MLP neurons of a small language model. Each row is named by its layer, matrix (up: input weights) and neuron, and shows model dimensions 48-175. Each number is 128 + 24 x the weight over its row's rms, rounded and kept within 0 to 255. Numbers have three digits each.
After each neuron's rows, "fires on" lists the tokens most often at its 100 highest values on Wikipedia text that the model never trained on. A number after a token or word is its count.

L4.up554:125110136115142144137145148106142108128117109151103130170125124153098132149096081155097151145124147108119102102111137128099126109135151122112109098160124123134113146183109154130167129117172141106141138128151155125118124111160167120161113118141128136144114127172124134079118120121116135115149131106112095128127115092107149174139198156095161139141173128159098174112132112141150113132143
fires on: "1" 53, "." 8, "cre" 4, "lar" 4

L2.up717:202142104118127182149161158156109146172149122139124105119094127123129070138127107132101118139112100087135143090117176140166128179147109124126155115120081133147128086132140110103133123061137102108161145104119100124134183130160131094132177100127111132111089117116149124121092140150106122144178166142115154110137120120079153118156110130114090149149102120108115132132121134086108096105117
fires on: "t" 22, "i" 15, "e" 9, "ga" 8, "c" 6

L2.up283:138130180092083119153135127139142132181125099163103128143164139105153079122143088122109109129105101079073100144102160069154149106094127176134139144108187130102143106137131110132131150094122126140176129134146159112148066134182122144138111109112122139090112148116140132151142112116137122118127109072138119116151121129143103143097134154117138110105122117133130132124134143119101123115137
fires on: "s" 29, "'" 19, "w" 11, "c" 7, "v" 5

L5.up469:137122122083151137106122132133132117141120094150181126127178070118172121123119139137107137109124114123095130110125132137148151128109114085113139148114140115165103144138085145169088130107155092140187149120170111133100120118106140144099170098169128130118110110143128104120121143159159124135132076155124125133137087114133141125127135120134109095140137121137087142181159119116092099079131
fires on: "," 62, ")," 11, ")" 7, "8" 5

L8.up264:139117122138133134120151142175165165123089121108109134147144131129143117113107148138191112124112095138080126139120094136144110128114170136144162122136168130126142070098115134129148114125136153126170149098095166128119114111152089121161139116124138168123123146157142158080124137086133107154153164121144145108101183161195110107139105126108137153165106110117157132100154118120142133140094
fires on: "-" 36, " power" 13, "cor" 6

L8.up661:129180156117095080089156105130096134099102105150148124126139146136067133137132088103167098135132060098109139093105121143099133116148114132107157130119116106117106121100117072142165121141117129091161141109116121128110125108111146132147154159137151136120067168132130163174084113142120138128101136133104177151110130140104150151143123109149139133131109136168109095129137105118086101129152
fires on: "-" 22, "\n" 18, " By" 5, ":" 5

L8.up259:124130137107120122139115102083141170158184166101094130149110135174102123099122170147129133135100107171126119124140134123175111076158143134120140133126150181125097110147077134162141109156161134131115117140140093108173168166147162133161109149173121131119148119116124129127121141165140149116098124124093113181136147132135128142105100115113112105101139168119148102159138131127157137090139
fires on: " as" 36, "s" 7, "is" 6, " As" 6, " in" 5

L2.up434:141090126158112104115113111126122146079083137109108124114127100161128121106135137142124140131146085137184170102133135134104174116135139147151105114139128096130119130120110158151130141139100121158117115148156081144071118135113131135156084129134149119161090141116124151109135146131147161122181100115142107081118111096171090171081120085126136136162105145141088141132107112121146127113160
fires on: " of" 21, " and" 11, " including" 11, " from" 8, ":" 7

L5.up98:130149171119114125138140075134108150129154112143096123101120108135121135129127114120132100117142107078120125103139111122121131091139095122123106146147138084149121085121114144141100109124082155072115133148155104183121136106158134142123158106136156145114117086172162113152155145104115117146161094113151205102093095148109154155116166145107095160122124136185080110124127090116168128182157
fires on: "-" 41, " (" 16, "st" 7, "se" 5, ":" 4

L2.up747:102105130151095098109112142146134151095113137134150146122146091148125089129126085100096139115118092111156142148157107130169119151159179123127149115127169110111141160173129140120153151159127162161116116133137077124156125159136137167133126146123116147080126125072111112169079140147082104130138108145084153175128084136135105127148140107104121172147126120139125162181143118158152146133108
fires on: " that" 51, "0" 19, " how" 4

L8.up91:110113139102134076157143079161134121112095133124120175103166104148132144118132139143134099095152100108123127102130141109096103100127109167113118110114089158117105159170123125100135128133129098114126140117128130124133138138149158151127118137124159148127137123139117118136111194084080122117131132102176131107153084156148162140124172149115130133112138090185098116163138150141113124192171
fires on: "9" 31, "2" 24, ":" 16, "–" 7, "." 7, "-" 7

L5.up356:100087145087131165132130090138096145119090090156114138086111140170138139157166135123167075132120146154121097125151125114125144137092178142165117131138156107085142128145141109080153092118121106102080126113165139165142150128157138142109087143154170105108091092110133142116154134150127138157097126140148141106129102126114128145142183121114104122092159133169141144150146159089097085127114
fires on: " " 34, "\n" 29, " With" 5, " (" 4, " are" 4

L5.up83:131158108114116134097151140101120109092081126111133130126118151074135153163081131148128133138122184166146134150151098153145138128118151093103130181085084150081104160162120147176163131133092130144160147114121128125141126122137125142131106164105136130109133152166096107088126145107149114102095142123143140138104090130115108169131118106122075108131152090095120144134143105131149164152140
fires on: ")" 89, "." 9

L4.up235:117150144124110140135121141130176125096067139118136110092120128085127107106112096130174135117134132136098179110110156116119138175133169117089161095127142133132165175117110155117146148137115115126111129113107138163143126122084098117112152127169151102148140160163130136075154135148145120147084129134191170155151121149125116125132169130090115157105168099130113125143099098137120163095106
fires on: " of" 42, "-" 15, "er" 12, "." 9, "ing" 8

L2.up712:133147091134116134106075102181124137108132104128128111173135093135171117125105174147141104138088140147126134123149098109105125100115086164142132109129136086091178156099128154088134190123147106123090054133160105169116181112104121103099124115115075136139100124119091142171143098162147121111128128144119109100135148160130150146105164150156125114124132147145116089128172150165124128132123
fires on: "ton" 21, "1" 18, " |" 10, "as" 8, "ham" 6

L2.up534:119091158102101100153149159180117135115156104137117088134102148113088121092152105121098159125152134163162128109155142136110131146087089084145089156135124157113134169115126128132136135108097159162126123143125148131147080095126148146102102136152165152174137142116138134137095151110109131121128111146116121136119166166107125099107156163155119144144151173141157133114119092116135110127097
fires on: " |" 30, " which" 15, " Votes" 10, ";" 9, " " 8, "thi" 4

L4.up669:092128106106127124106155078187149098096124181123106098139112152150154154107150116101126135159133120144117146128148132118112145088148099117102054082130160166128132132102153105161094126108145130128166102139134088173160135119145136142161080151116138176146135106129124141136165111124068211142142152126127094124086114134145077164106125104124140169107134133111136142141144119129132106094166
fires on: " and" 36, " (" 10, " which" 10, "," 9, " of" 7, " club" 4

L2.up254:112147133142147161122140118153084148106128169146081127119133119125147127118128138115102136126130092123125155120131131159181098124124093169107134119121099108164177102123157156122169139174118116130102151077112108144104137117104130086154151089126107163129170113106153143141099140141129124089150143127151135115107108131178130129130133149143096117127145154090153130128143136137095128122104
fires on: "." 25, "s" 23, ":" 22, " " 5, " Albums" 5

L2.up487:143127112150100150158153121133140131136130115110139141113172122135129122159127154127097120157134146125137135088091097126109157148115084145157093128153122075134100114127106139175113139097112078129125093133145108112132135106088148149098111079130156125121168111139131138172120151115135156156177150143079165101139081139092163146142158100157160098146086141119086119148090121153135152131130
fires on: " |" 31, " " 11, " be" 9, " re" 6, " ft" 5, "ç" 5

L4.up710:102149141190128121154085137137098155103128106084112163111131112182132116164121119096111119096150100134105131118167138115153134142118118109097102131145164120111101165089130141160080157141101101095137188123157113129163067097127123132129117112118117130156143126137159148142124146149041094157105123135144102113130172149139148193108141115091133117131138126113113106108144121132139149118167
fires on: " Ho" 16, " bar" 11, " W" 9, " co" 7, " Bon" 4, " He" 4

L8.up516:136138103075105147124147120161104096128178099120171098099158088157154134076148113110126087122155133150153130085122122126107099169083083123099138154163136142132165139115083136149146105062105154127159146119104118133155176129123132149116124143139176140124105146091110112139099105119110140123140119091155064136172100151101141145138082100107153147119109102099116176108135127109150149119135
fires on: "," 68, ")," 11, ";" 7

L5.up625:116163106125115143118114134138140120147105132144114153133114101117131142138095133101137124101118142124126142161150110119138120146151134143132137105124131115139148101120133124168126094143122093113104159120112105112147156122115136147063098101132125129128132140118097169069119152141172143133089136106137131107141115078188123165136125117126144184166096119167097132146129135112050100125102
fires on: " at" 45, "T" 11, "F" 8, " At" 7, "t" 7, " T" 5

L2.up98:141118148141114133110119123130167149080129144146110119097099107111153117153098115185127139109164179140165096149169150168149137114102151147141165109106098130150084143188081119125161109140075133128150169112114179118137176114127125094124133104116134098159156175091096123114136141101144151129123105129144152139139129152103103129127137150123153168140137172128120108122130132148152101104107
fires on: ":" 25, " on" 21, " by" 18, " (" 10, " of" 8, " in" 8

L4.up461:102124130137048156136167123126085110130144136137129120108119116146141129152169147148139129136109149152100107149139176157097197122114134125118084108156143104094074127109151141130129157103085109106142141144142159136148113117144113096135155141138085106123169116125125074152124155143102084193124100127136190137115170114176133118138135105129122128134128123116138136172094119125145082131139
fires on: "wa" 18, "\"" 16, " /" 10, "ni" 5, ":" 4, " http" 4

L8.up421:133141125093121083147153108088097096064076124158146148138109132088157109113137128163131131168147101146152102107137110139199125130138104106143164157121110150094174120108117129121091121066138140111145154111118163134131136127087115111140171162108166158117146144139109126117121124129118114118113153101123103096146124180100138154163111162100150119118184145132161158123139124138121128123120
fires on: "." 56, "t" 6

L2.up595:115128098159140153135141116127106086153133126118097168151157126093123142118110120103150147123140104150133110082163126163096139160154133176143114130143162116168117132146115117124069142162090128150108149065113094122114138095131121108145141138102102170148141135139179123182142126124129079170119128112090108120156152102103137136170117124144130153107102142087135096115137114133173103132133
fires on: " as" 23, "|" 22, " including" 15, " from" 15, " include" 5

L2.up215:122123121131097134131161161139138127125141138137127112074177118145122120152120114127088099131094088125131147118168155153128104134120143132085149120108132117095105150158117113097155108116119148129114157171114147141132109114165097103185105092156141128110187125122119087152126065147150117132174073105115118143124086162141129120107148097167153135108180151119153139152112110085133100134132
fires on: ":" 40, " (" 14, "load" 5, " /" 4, "ed" 4

L5.up543:106121098156115159166149136161125091125113148180134087121128133134158131143126096089115199133139137128151143121150140186159166135142095114153117115094106137147153124106149161137160093116131101089071124095100079122148143090098116094135118152143086115153121150092146135137094106140136116124145121120127191122104153133151115119139145120133132123120123168116141156130139127087150105073109
fires on: " " 48, "2" 11, ":" 10, "1" 7, "N" 4

L8.up51:162159157122150124113108102116097062114109112128136095114133134118116142126144083139137114217095135170148169087146097131174122156111112089155146144103116148125136154101137164124157125105156156125125134118120140158138144116189091157112142110097100141105137143137160081126131128151112123129119112085119146147140153160125149141101128170163111149156113109130154137112175143093099140107125
fires on: "t" 21, " at" 10, " Sal" 7, "sh" 6, " Ber" 6, " her" 5

L8.up388:137086137150082136131119096106153136158134157160116130171126157133106121144120087095146120129124145102125160138121142179108122160115144081122123121167157091083146126130134145110164146106121100138099092130142118089157132106166133124117124122128112123105121142151118103109131104118085158139115141157152128106137123172116144157099172078151135146121148164114138139097146116111141162103100
fires on: "–" 38, "2" 36, "D" 4, " comp" 4

L4.up581:106120147125126112120178109137134155098113070081113124173121115102111110127145147092124110123111150101181102152116149083142067124154090102138113171138116097116111078124154129136126139126114170105121163080125104123135104126158153110175140091161088130159104108142156165114138132114138097122083109083124166101123118097153116151148109146128159138132116124168104067107155079089147135133151
fires on: " career" 30, "Career" 10, " life" 8, "ma" 7, "8" 7, "History" 6

L5.up59:156111146130120121184145128128129116160123126134096102126111128102139110119156105102163125097154199128154094119107101091137128126145163130124131152087136165144127130094079172131113126135143162142081157139166136115166168157121132129142111105162134130088129168094118131127122142145095108155107100152198083142144100121125118108111125100120125165154141120154112103151112111179154130121102
fires on: "s" 30, " de" 20, " in" 19, " un" 11, "in" 4, "u" 4

L2.up744:095154103121116089120135118105095087083102123079087165134156108117132134126149114171179118113143132138105151127146138161104150116141118121101145110124118101102105131125122130145132093115111114126112128140141148131158121176128137130137171153129117108139143124162105070117104110164143075131119119158133113126140163168121146096170104151082115118160165146144142130129126120129089139100074
fires on: "s" 27, "." 24, "st" 17, "-" 13, " mm" 10

L4.up412:143094118145114120123130090117128158126111161118115108096113099136159102137120133111162156133140127167158108128129174131173116183079161117167089169144113134122134138116136141114111109111139137095141119097122112142178172122148122152133102121165130096129123103085113122114113137158139117082144112130100102137137116172130137158126163100172113158122123118124082148132127122168158084124142
fires on: "," 27, " (" 27, " as" 19, " |" 15, " in" 5

L2.up569:128117112163135137162104118135132145111115125094101137111126103127116122137113137125136121138110156106133100108100124106103134167142116135115089135198171124140147167130173092162168140102130107147133126128084117139130125136107126130133159124110161098156148101124157139091123146133131137113091081126135125133152108107116089140127120138113141133108143145166096116104141087115067155129116
fires on: " of" 44, "\n" 42, "-" 10

L4.up356:117168130160168105127099103145190087092124191150144106126141121120101128131103134146138088132174100132135104141164140117156113118118154091099127153174140134114175157113146085116147108149117160124075131141137046126131130110104116129135122144150145139123144108139068079120124146143131155128133096128158125143148098135115101113162147126110111116121091120149097130109136170146113112145104
fires on: " of" 20, " the" 11, " " 11, " for" 10, " in" 8, " (" 8

L2.up112:150075115130114151097171120154125151135106086114124129098114124155121111108137119180172153083089104135130151122127145165139146162084140095138111121131095114143137159151172147128134170108156164140154121144129153097147101161175134128144153076139137148114109109137144111101098156115144112091111122155139118114134137155154131150104134185133120137176098109116089149113115125087115106151106
fires on: " |" 87, "-" 8, " as" 4

L4.up491:093147102164145084172109167157177144139130096146126145112174181103132126119121118133135124099147115121152112115135121132136106157143075140126142100116145123132121143149105152120170107136117127072135071154130125151101166116111115131129104084156092124126143124112141175112150108111126120100165134180102124090147146087112151141104139110138148093120095141177110172161092119134113098134119
fires on: " /" 21, "1" 19, " " 15, ":" 9, " |" 8, " just" 6

L4.up455:136105093132125147127156111157101134144136133155148113121128140155129149087144128123115122134136089098119123107106131107147135113131128106102108167085153178076156098114107113125136104091096136114107139196117125176130139146134152128150154092117143133155165109107174127075154127115147150109111115135086112131147110131109086178156114123145091167102155128125113138152128138089150095160183
fires on: "," 62, ":" 23, " (" 6

L2.up303:153105103107112161116127089114089170125095110141122106142154132097088128092115125226112121169139155170157126083127141132123091163149126148120127134153174130155115156134120124097120143127133167097139135101134127102127117107154087122137139122109095137114091125137130084120130104106115094118162092112154154093088136118116132151163171149126150135160121148147121089135132148125108135099146
fires on: "5" 18, " German" 16, "1" 16, "." 12, "History" 8

L4.up725:128130060116113124136140143164124129159138126166101089130114129097180118163130106129106132139100161108142089117106098123128143195148175134146158103148094115153113080150123159127130133124124133098134123148114109149136109094108152142069093120134125151109134113124138123129104108145162121131165189126156141109143115168142169131101128155108106107165143149132177148122140152162106101116140
fires on: "m" 18, "t" 13, "n" 11, "z" 10, "c" 9

L5.up734:108151147135110121139126106149124127117116129127159126116082082150154155153083119102150138101121132116130150109139116128134126082127090114140169145090139132108150106165109091144119078116156144131104175152107140139098121129134128162115106087103148148125134112138164151132125115150131130145075112088113136164147138086121142153091091075142100110166155152093140135132127129090112147145108
fires on: "." 47, "\n" 20, ";" 13, "-" 13

L5.up458:124106122146150132132087117124090100173150098094139119130146079151154138117170169095125111115134131126111115169133124137126114141137103091131117123099109147136117148124090187118086116104154149167087143119115092133128134082127132167094170124155124105109148149110103102132128100152111125117159057149139087129120116153108157120173156124133129086111108123162095117098139112067094112101136
fires on: "," 47, " " 8, " United" 5, ")," 5

L4.up565:154132138087098122141113114157120149106094152116121097114082114143128143158150109130122122134118117116115131135146148157109163130191146125099161093130102130124149104139090124106130153170146078142147167111133151116094101127107155148147112119115152102108132146137136149136146154150118110136119099107134155116162133094135039165074138097143099123139116140107094108156116129130151145156141
fires on: "\n" 33, ":" 28, " of" 16, "-" 9

L2.up276:146166153153127158133138097175113094116120140100115166134184098112148108100118093120162146116143085098124140126144141123157108115174099137181158131126148122108138133142131087115170159120140161150124135114134142142136141051111122162158182127130134146128123131148105143126112168149143094118149090133150139128149058106155096119127164138091076111142144147116155107109112147114119106146136
fires on: "0" 49, " of" 35, "-" 5, " for" 4

L2.up402:125150118106101107112110087103117138144137074136126139083148140143132153144096097101134139128116170163106140119136144115128120133126128105148182122114175114104139129130122168139107124114123158124152161124167139122149124132104123134092068148112143100166138138101107138112088136116149169145116135103096169140113173150127121137106139162119135209133139125144143119163169114140151103082079
fires on: "\n" 48, " |" 26, "1" 6, " Length" 4, " /" 4

L2.up8:117130138183144141147114099152111099098096128140110178117115105126101170104123125125101128156084149107120136138143132168154166133133151086130119126107160111134106127138131092108120144132153104152131158087140131144104077185111121153157121163151120133147139139121089156110119163138121085085150144104170113126160123126136111148122096139122128154110164079141102076085101103103134131133100
fires on: "9" 45, " " 15, "6" 10, "2" 6, "1" 6

L5.up325:138132118154124113111120112170118125186108120122103114126100125122112143096145107206161144129129129158111120111092154119129116147088097134154107131160145100134136149142139198119116154119089130118142112154114141135132111137126123122125145126094146109126126155133191138085106145102124171154123109089149108121127128146088119167063125112153133117111165173093134113106153092151072136146157
fires on: "==" 40, " ==" 9, "pe" 5, " |" 5

L4.up490:166108111136107121175116167150163120113135133119159105133146136116115214128130120158156119151130118112131152135192110140091126158114123145112156094136117138142147140078090167098122137175160113089120179123140100099106108115125165154133110099168119115106140151124123134147151133136118151113149122148113130129151107111154113113126098136124115156140086108070112110126107102141119121144149
fires on: " on" 38, "or" 17, ":" 10, " of" 8, " with" 7, " to" 6

L5.up590:126086118113110107104129153114158118122106091183094119126157113127096122140146118087144105123161124166150128134153091171147143136163071129096124173162077097108107134146125126155098102129118115130121139140142135115119155139124166137153130084140072120138128114099139117122129171137127109112135115187123092149087097152139113140214141137111131098132192124151143114142155112126120132141100
fires on: "." 29, "s" 18, "ing" 6, "ron" 6, "-" 5, "1" 4

L8.up6:130099106088099140127131108141097113114101149145069128112127153123139151135094146143137171124089152144136107100157091119104181114136122125131110124117113111085155113068103090139142148113094158145144118089171111190162147145145166137114112142098131108111079127182118117148179138109139128125105138086062138135134117172099113137125127123129144151108153091122157149113148137112119091136079
fires on: " (" 55, "—" 8, " " 8, " \"" 6, " “" 5

L2.up506:125127103149143116122118099153134120128120133159080145092136133188150116141157123083164143148116111130154122118119159108129140106108116164104148134133145099130145139131157116141119149134128115117086094158084142110123161125132098085082155132174104122122117089104130139143135156140179149142163115128104171107108156136078119183123181142152139134155137173121122152124105133092106157172150
fires on: "1" 35, " |" 34, "2" 8, " " 6, "4" 6, "0" 5

L2.up55:182169107125098143114182125146120080096122129122150173125078149176130100121130149104143115045133122126141155155133149124152170102105130162127135152107090132116123171092116107091091170131182160132093146088142129104143116150129138136137175097132131139142101130124138118102112192141127141132151129122094152108156124138178095167111107139092108126132114147143149151125120122120172103136138
fires on: " |" 56, "ina" 12

L2.up205:150163134118079158110123134159126098140107150123118112096148122133100100155147114166145130171120095157103116088139147145088158121115138148139100147119111119154111129106135101119114163118132158152153112114164124098154105167177139115124152097124110127103116140144186103103117139096118136121104123089149111101140134142196130130080109170132067144115113125186128123136135119101128114137094
fires on: " |" 95

L4.up311:172087118110108098131085084089147127126141181113147129072143115137125119134124134177152135146095127177165137130138152114140163123111124125161135093116112135101125136138141131119133090151119111133113179132118116085160143121110136108160116110153148136101137135119081155145130126142094144117109141135122097111153114105104126126117145134104121133100147124140163107117134066138124084106118
fires on: " as" 14, "′" 12, " of" 12, " in" 9, " at" 5, "″" 5

L5.up209:089155163170139135137110124117157096174090070123124159117098110125122154148145117125142122124133155104066123117105152130123127128156171109155157131092103137169135129137150119135114174134142153147111108096128148147158105151142128106145108161137123094129165124151144132110149088130143132138121171123125098160116116089133075162131162143132121121053085119137138131143165164124120131119098
fires on: " " 49, " of" 7, "0" 5, " the" 4, "4" 4, "5" 4

L4.up140:118092142091123102149147157148114132119073126113108108096126127176149157136131182130161082120153107106174131152146161139132130084142065129163161124148148139107144111113122131130143142153125103135108153102169144077114200129150130125158130103123163114093111156162104139077098133144125115109134116112127111151124165103095134125103158141108125134163123149154132134125139095150142093128107
fires on: "1" 77

L2.up275:100151126148117115093131102141133103122112103135116075109153124167123141126125161103131122141153102129115124153110108119145129112119125165114172144117167126091146103122103123102118108119092148078108153134155120189114134149138182098117121112114126136174127163137151143119077138100156157116112123148142159192141114135137111159114153111149117151113153137167140098144143147119157119102150
fires on: "\n" 29, ":" 17, "s" 10, "or" 9, " |" 9, "2" 4

L5.up710:107119130108112088166108149152120138123110118150101144106115088143113159160165133119119129127104141084148128132161134124111121090093120162128127152141146090132132152110133125111121144142167113099107205142127100164079131124114161134108138129150171106180133159109127171108125134161158141162139132148127099172114135132131132146116134156103085153108108123143096071126132128140156128166102
fires on: "1" 47, "2" 31, "9" 16

L2.up81:134128119155153095104108156104162108168105150120137141094156096128116093118116132112163106135151083115145094120110141140151121169085154129119090106119093097141107121088078160162130137135084144084117145170122138159142118164103120125132145104116145136147123094104133134161139114109141118144169126139081093197119122129106103124130119136124130109164184175111122118135100113096151128155141
fires on: " one" 16, " per" 12, " /" 11, " two" 10, " three" 6

L2.up44:133120109143125141126107162126117120090120116139146135131146131096164108131152132136154066164169120137133099100117119115129089137131156169105108140157162103152116143129161122125071148170080119138129109120064084101115155139122147149145118136127106109151116077113169131153178150119180175161136119139167136143118125125102132124137090133154105152140169127105117094097092113116156169139143
fires on: " including" 31, " like" 11, " include" 11, ":" 9, " using" 7, " use" 5

L2.up318:147151084124148115152118080109145103146162136100099137137135185115108142143145143137145090153134184125102131091127077102123126160100134146152124164106159082137160146132131131115125124118086141080160132107126112139142098082101105121117121135163146103179126125101126146101131101133076140147116143106096106142142146113102123078154140116138149153092122110126113097098115151139145138078120
fires on: "==" 22, "." 19, " also" 10, " |" 6, " subsequently" 6, " ==" 6

L8.up250:138109155169139132118113123144083097135136153126080135134149145105108171173135123129170110115107174136099109135177153129137158129123156134083101114137093125107145104147114140100148130101101140121137138148120110137145068095109153182135115134141103129146106164141163125087145159119156108116112125094122116177122099101118123136140168145127107133093148113120102146117140151106116134154103
fires on: " (" 46, "." 16, " " 12, " of" 8

L4.up11:142150131124148129158108134161129181170143106155122115105120109107086129140151146111106155134122122085098106112139156129134169125155123136165166142114100156102091124105070157105111151100151142187167104167102130111130110123153140133094115162152124131106084098137123144113098154149142105120114110139163164144106134157174165134124176128099073104105136184101129157127144155122137117145163
fires on: "ed" 19, " in" 19, " |" 7, " for" 6, "'" 4, " to" 4

L2.up82:078131092112125105134104091134125165137126165106117162111136113125155098121186120125177151125133119094138092133151136126117119132163158137103134106103141149107142108116087170186125125137148143110109147188101090138148152154157106170103126111115092170100093149099150118091110151108138134120154107122186100175099108080115111127108128115110133117180132113142146161142122133157121109120113
fires on: "0" 24, " dis" 23, " how" 13, "n" 8, "in" 6, "s" 5

L2.up673:161125135119112115124128078139152132101149102119101128104151163148112088105099160110126108116132133139142149140131089104129107109132164112131156116117163132128164076120142150120186115139097122128133147167105115140127163107096145208098088083134059182118101136098112161112160151089152175162139153183137110199159153110127128100151089111128117132124132115162107149147134140111143090126138
fires on: " at" 45, " At" 25, "ing" 7, "y" 5, " Goals" 4

L8.up154:156151111078119125112100122137124110136124088121123184106154149151137149130151139104143115138119159140140160122123133094132117107090104166107136098103103138106117136108125145167087155087158107138090093116134085165158117148123141149181093097126139181132090161134166103151152184123162153136160123076109123146148082153093126136121110136096153121111121125153143119120099126166109104155120
fires on: "0" 94, " " 6

L4.up203:145116094139115113144108149145154126149142144097127109153161148105140126157123155117145149111162111140191119095129148119163110181135094113134113091114065102124122102129082130157098145107107124134124109105145127113113115120124134171129111157121136142102138122159146147113167113112156127172129132080104147127114175110125081159105117161166134110116161098141107103118151094112118083097137
fires on: "8" 18, "7" 16, ":" 15, "%" 10, "History" 7

L5.up553:161125128147115115132159116110103108122162111129113077128159146115154132086131085114144111146112168165120125085152119102129140129121174126111152144121154127120090131106113156171175122120158156075124139126139118145123122079170130157139154156131158129124128130140137131099139110141146174164087115099129170092136086194113156116147109120147117144080122171191121093090147122106105096160160
fires on: " (" 24, "-" 23, " had" 15, " has" 13, " have" 6, " having" 6

L5.up403:129154127166113137130116127122109109157124129132068141156162121144134165055172108126154144130135107165110112102166124141112127154114140133101093123085118165125173086103107125159151139128091111077140109115118141134078148129097125126117153128124149153108132141116140151153148132106118073166109140126147164126125136127153128154138125157086090140136122150126108125123145140130113095101096
fires on: "ra" 46, "ed" 5, "w" 5, "wa" 5, "9" 4

L2.up582:134165122132135101146155140133124109117150151110142122137136110140131167139135162107144099125130071078155138109173144103116116118116158181120116155140183110140106118123086105121163097152138158104147150118154129161141114127147150150086134086122092120135131130125174108093143129131091092122104144127145135133163099108106150143105137112112108161131093089144132087120130123131155110083126
fires on: "s" 20, "al" 14, "ary" 7, "y" 6, ":" 6

L4.up462:126097139118109115110149130125126123134154171138163132118142141108082119136142113119144074112143141134156144163122120099148113146157177143154102149079144129154101130138105134140092145092091126140131146128128130137140099126155161141154123111100159120104142106098121158116111168137105146088162119097131129152149131082097077086120098132122122189143099134126134143148125129117147099119124
fires on: "ly" 16, " and" 16, " also" 15, "." 7, "less" 5

L4.up705:190101139111138120145074131128153129134091124112109112128101169100133124144162137099110130121092173123163116148106142127140112107131156123161136159134144130115169132106106146169150156140128177105138122107110162100135181111159115126125126150121126127160140135133151112098125120092109133111121126072160141140138078097104106103107128147098117092106127174128116079102071089105087118127166
fires on: "==" 31, " ==" 17, "History" 10, " as" 5, "Biography" 4, "Career" 4

L2.up358:109184139139140140089174136132101137138106110177109156140122103113104150130112134137157120162151139126112175097113133102133115098101125155144103123131112120147112118139149107143111120089077132123120120144150126119122118071127160087166135148147107136174150112166150116141133093182156139106162130136144132122118128118154145132129124153160105127157117144134124122124147119126139133108144
fires on: "–" 31, " |" 26, " " 10, "." 6, "8" 5

L8.up688:152165102122147114111129145148077118115122126116086179146111141120156169144116113182166151171142087113118104118134125105092118099119109098103096140114124098117128111192104132110111107136100137083149138148159084084072111161107114105129162089116151141091069151111169137150116147144128125157106139130149102142132139141160140135155144128156088165091119138131138160164109093087124147127116
fires on: "2" 41, "9" 22, "1" 10, "w" 5, "O" 4

L8.up233:146121088126104139120093074131153089173128103100128157124136101128112124149131121148143114119156116150155163092139169098121150145139140135115093120141095165146110095105138113158166154106156130144135144133149155157115149146106130104139081139178093126109135174161147150134140140160113095136178140135112126129167111140109124113122156150124113105075125125111100130098141145102105119151119
fires on: " " 64, "–" 12, "1" 6, "0" 5

L4.up550:152150158168134125134127157138114134129110119168090110095123122121076143087156160124131115092138168157113136131132138109145152123110129099162129165120118132097118151165164127113108123108117120130103130112142167145126097152125169123103146117140108163106123095124119119107106164096106137081140149145142159098124145148183105124140140151120079106170160143127128117090163107109117120122131
fires on: " " 73, " |" 21

L8.up486:142164171145127117134145154063117171123068140176135146138124061137142123164132079104169133120130134135137136117160117105138112143156124120121145099183176114144104095107170121104154155122120096166165104091081115157137125130111128134134134116112131128145130138097122150146109117108118122108133123112110128149109133137162135139101119115122133136119128126152105110135166130116126150160073
fires on: "\n" 82

L8.up477:108109122125133124115134158121081138151146115091157147167157128141138088171114145129123094160119140135123125129142121179121176148129093141119175110179131129126134177151114144120121111154112066134112158142143136152149104110108141168183117108165128158117154129125114144084105096093134160137144099155135132139161129099092111127127114144082161138096189145154118117127164115067159134128115
fires on: "\n" 26, "-" 12, "1" 8, "ten" 5, "cre" 4, "^{" 4

L8.up618:103157115128094156172157110098100147154148153119139102185074151138096152112137136129192140120113128133120147108099129154126150169076159132136133141120141090075133131155078143144145122130109124112175108126128173140140112134120113092141100117102106137101138141086126153129128097158148107148112125128123150147141126109109151098113146147146130157143170143092158090098138115131077135112140
fires on: "\n" 27, " ===" 21, "===" 14, "==" 13, "Ch" 5, " ==" 5